python train.py --vocab_size=2096 --attn_scale=0.177 --extras=["capped logits"] --init="normal" --beta1=0.95 --final_lr_fraction=0.0 --max_seq_len=256 --train_tokens=185000000
MLP neurons of a small language model. Each row is named by its layer, matrix (up: input weights) and neuron, and shows model dimensions 112-239. Each number is 128 + 32 x the weight over its row's rms, rounded and kept within 0 to 255.
Before each neuron's rows, "fires in" lists the words (lower case) most often at its 100 highest values on Wikipedia text that the model never trained on.

fires in: "in", "during", "1", "from"
L11.up823 [143 153 164 128 123  97  89 117 123 133 131  15 113 147 155 140 129 130 108  98 134 202 113  96 145 128  65  94 168 135 160 127  97 135  60 135 104 122  83 123 141 140 187  55 159 100 135 157 170  78 133 126 148 143 142 105 109 142 140 157 112 106 156  96 168 146 121 143 122 113 224 156 132  95 148 136  68  81 119 117 132 134 171 127 129 127  90 114 128 178  92  81  98  95 129 113  68 157 109 105 149 147 138 161 134  89  54 100 123 149 153 152  88  81 166 114 223 144 129 184 166 128  93 141 155 134  58 153]

fires in: "served", "worked", "led", "came", "focused", "working"
L6.up685 [105 104 128 157 102 139  60 160 124 156 114 109 116 166  93 159 130 186  99 122 114 142 122 143 158 129 173 142  69 143 187 183 141 143  87  81 107 106 110 163 102 112 173  72 172 118 130 103 146  96 113 137  97 164  82 181 160  82 146 118 135 115 107  93 149 165 120  68 155 133  94 109 149 100  98 108  88 174 156 111 144 106  97 156 126 180 185 164 121 152 139  85 135 157 115 139 130 151 143 112  89 115  91 151 140  99 134 161  60 169 159 136  78  71  68  73 173  98 113 106  94 139 114 111 145 108 135  82]

fires in: "on", "areas", "campaign", "area", "settlement", "season"
L6.up804 [ 98 158 134  99 130 136 108 105 136 126 150  62 181 145 139 191 128 147 195  78  90 149 111 107 109 111 124 198 102 150 105 134 132 159 158  84 172 102 128 125 106 111 130 192 150 116  58 143 116 166 115 135  77 150  88 117 181 117 194  66 138 176 150  66 104 111 153 177 118  23  98 121 119 109 129  88  86 130 131 163 112 125 101 144 176 124 106  69 153 110 141 138 171 124 139  86 186 122 133 152  69  99 117 183 149 127 142  82 169  91 118 135 231 192  77 150 109 169 111 133 149 109  56 105 160  98 184 107]

fires in: "0", "states", "match", "state", "crisis"
L2.up672 [149 123 142 108 174 120  81 121 127 120 109 115  92  75 109 134 138  96 128 103 119 144 154 123 148  84 102 142  95 132 146 126 131  61 116 122 128 153 108  74 139 163 203 149 103 135 103 107 161 164 141 130 124 153 185 146  70 197 113 136 113 135 146  65 139 148  95 191  71 148 130 129 126 178 165 170 125 116 132  63 147 146  87 146 164 122 133  75 112 141  88 100 100  90  67 190  95 109 134 136 158 107 133  76 125  90  92 136 144 168 108 110 159 129 101 124  67 147 103 115 142 130 105 103 130 121 117 109]

fires in: "for", "canadian", "games", "australia", "canada", "her"
L5.up484 [155 103 101 117 111 149 105  94  91 148  64 106 182 190 124 144 101 165 124 142  99 140 143  99  98 106 130 107 152 169 145 167  81  89 110 191 153  92 126  81  93 167 132 109 151 106 143  92 189 150 183  97 136 106 190 136 107 146 196 124 113 101 145 124 150 112  93  80 150 136  72 174 131 129 164 117 130 183 110 140 112 149 109  87 153 128  97 188 139  78  90 131 132 137 147 164 111 167 147 130 115 148  69 182 127 154 185 107 107  91  84 146 143 146 106 135  98  96 189 196 101 123  88  91 139 175 160 138]

fires in: "on", "along", "onto", "once"
L5.up530 [179  75 128 129 164 187 149 170 154 104 130 156 148 173 125 122 115 147 104  97  97 162  88 133 144 102 127 123 174 165 150 154 103 138  99 139 139 112 177 111 103 176 161 154 154 163  83  90 111 162  98 142 107  86 139 135  97 103 157 118  90 145 128 106 190 102 146 178 103 120 161 112 117 124 139 108 192 126 132  59 146 107 142 172  99 153  94 117 122 148 128  89 136 176  74 175  91  94 119 150 106 104 102 191 158 146 172 135 155 172  97 133 131 109 171 108  85  98 136  95 130  93 114 108 116 152 109  73]

fires in: "held", "based", "film", "awards", "for", "built"
L2.up105 [107 124 145 136 131  44  60 142 146 184 141 122 119 123 112 159 111 156 117 151 176  64 123 123 111  74  86 105 179 161 141 165 124 174 143 146 149 171 124 146 154 123 119  90 119 151 115 151 106 116  81 168 126 126  68 134 117 158 116 156 112 100  79 149 140 192  75 117 175 135 152 132  71 134 167 142 126 105 144 103  90 171 106 172 100 121 121 131 115  79 129 165 104 114  98  58 162 114 147 154 122  94  92  94 137 103 145 102 109  87 121 153 175 115 145 150  68 152  58 155 170 151 132  90  96 127 164 141]

fires in: "west", "games", "local", "home", "km", "other"
L5.up649 [121 145 115 153 111  66 108 126  88 152 140 138  79 147 179 105 123 178  96 142 161  93 113 123 127 104 188 157 142 105 123  53 176 172 144 175 134 175 109 135  93 143 173  85 171 142  87  98 188 128  80 193 154 132 135 118 106 112 143 157 120  85 161  83 148 182 108 128 153 121 112 157 115 133 147 123 102 211  71 105  80 146 144 106 136 118 129  83  94 148 106 109 157  81 108  95 125 145 142 160 101  97 152  98 113 111 183  54 112 105 115 145  55 118 127 113 150 136 160 120 125 119 154 143 109  95 166 147]

fires in: "university", "canadian", "canada", "united", "best", "2006"
L2.up470 [160 141  99  91 140 113  80 126 111 146 119 121 156 151 113 155 159 119  74 143 134 180 110 115 149 169 121 130  69  97 181 134 135 166 114  76 143  85 123 168 118  98 104 106 119 146  54  92 117 146 219  88  73 122 144 119 104  97 153 110 159 102 160 146 161 131 154 111 137 143  71 135 117 114  67 119 166 153 125  78 153  94  73 167 135 140  91 112 137 148 145 139 102 118  78 175  78 140 114 143  94 185 108 143 106 146 110 123 142 131  97 156 113  48 100 135 166 140 128 148 195 137 144  78 116  89 174 110]

fires in: "this", "such", "success", "successful"
L2.up865 [134 150 117 101 137 141  59 104 124  84 158 117 160 130 110 120 100 118 120  73 169  90 128 104 175 106 149 113 146 129  91 150  90 200 126 148  99 103 151 101 116 101 117 120  50 158 117  81 117 168 222 115 135 148  64 185 136 103 174 163 130 115  96 103 101 122  86 195  73 114  97  99 108  94 131 116  98 118 106 164 131 145 138 202  97 144 133 140 109  85 139  83 124 123 119 119  93 159 117 137 115 138  82 141 123 115 133 174 195 163  71 107  98 181 112 124  82 142 116 115 128 121 116 114 114 116 161 115]

fires in: "the", "cultural", "s", "other"
L2.up635 [128 192 135  79 140  67  90 117 100  98 123 146 148 172 173 165 124 115 172 112 157  65 181 159 119 130 142 180 130  88 189 164  65  70 104 101 108  87  93 100 110 162  80 164 137 100 169 115 165 165 165 112 132 104 131 133  93 130  90 168 111 132 161 170 122  97 173  71 181 125 171 121 118 175 144 140 117  84 130 117 103 153 133  98 130 160 124 166 141 133 120  91 106 121 119 132 135  91 230 130 134  80 167 138 160 103 113 115 102 169 139 154 118 137 112 156 101 120  89 149 142  98  81  95 152  85  57 153]

fires in: "as", "very", "unable", "most", "so", "more"
L5.up644 [124  80 106 134  98 161  99 120 116 132 133 108 122 150  71 114  92  87  94 120 143 127  95 147 128 142 169  74 191 133 138 194 143 161  89 132  95 134 116  78 115 176 167 121 181 100 121 116 118  76 170  49 153 135 204  62 136 127  83 166 150 140 156 144 132 125 149  84 114  92 123 148 132 105 100  64 151 149 134 124 208 147 159 116  95  84 115 133 152 193  90 174 132 142 134 143 170 117 142 152 172 156  87 128 128  79 118 128 177  87 175 154 144 133 169 122 130  78  71 110 183 134 126  94 132  71 122 106]

fires in: "years", "of", "born", "brother", "early", "father"
L4.up783 [127 133 103 131  98 141  98 128  94 136 102 156 153 137 159 139 128 165  78 132 108 118 166 128 105 148 139 134 150  97  82 138 132 183  39 117 123 115 108 172 158 133  96  91  75 183 144 140 168 132 126 106 144 142 197  80 131 145 145  74 107 176 145 101 105  91 108  67 102 128 117  93  99 182 138 160 130  85 170 148 168  97 147  77 117 110 175 112 126 105 152 108 191 182 149 100 142 101  95 142  59 131 183 128 105 108  91 101 129 113 132 114 138 144  82 105 148 197 115 140 186 182  91 113 109 100 166  99]

fires in: "on", "time"
L2.up71 [108 145  99 120 176 147 190 150 148 134  89  88 179 165 152 134  76 131 183 176 113 164 214  90 139 129 127  66 173 134 115 136 124 101 118 127 160 198 146 141  85 172 119 175 144 155 131 112  75 182  93  92 127 125 161 115 113 143 107 140 130 107  90  93  96  63 148 157 134 100 112  90  98 120 124 106 115 100 203 126 128 124 112 130  84 144  96 147 102 187 153 152 169 163 110  98  84 126  75 114  71 103 112 123 156 152 137 101 156 138  82  94 121  87 134 147 128 154 131 112 149  91 105 129 154 145  74 121]

fires in: "would", "a", "is", "does", "made", "will"
L8.up811 [120 176  93 112 167 109  44 105 106 117  67  92  92 117 134  79 139  89  97 157 138 121 131  84 139 114 118  79 127 130 105 125 145 110 162 120 128 118 154 152  71 134  76 146 157 156 150 165  91 146 181 142 112  83 157 102 114  77  82  55 124 134  78 124 165 145 121 125 158  96 117 202 107 158 193 150 110 176 119  78 137  77 197  93 120 163  97 114 155 170 101 145 113 173 219 110  70 165 183 116  95 162 120 130 103 111 133 139 119 165 135 159 136  96  95 134 110 136 137 143 133 143 136 119  62 118 113 115]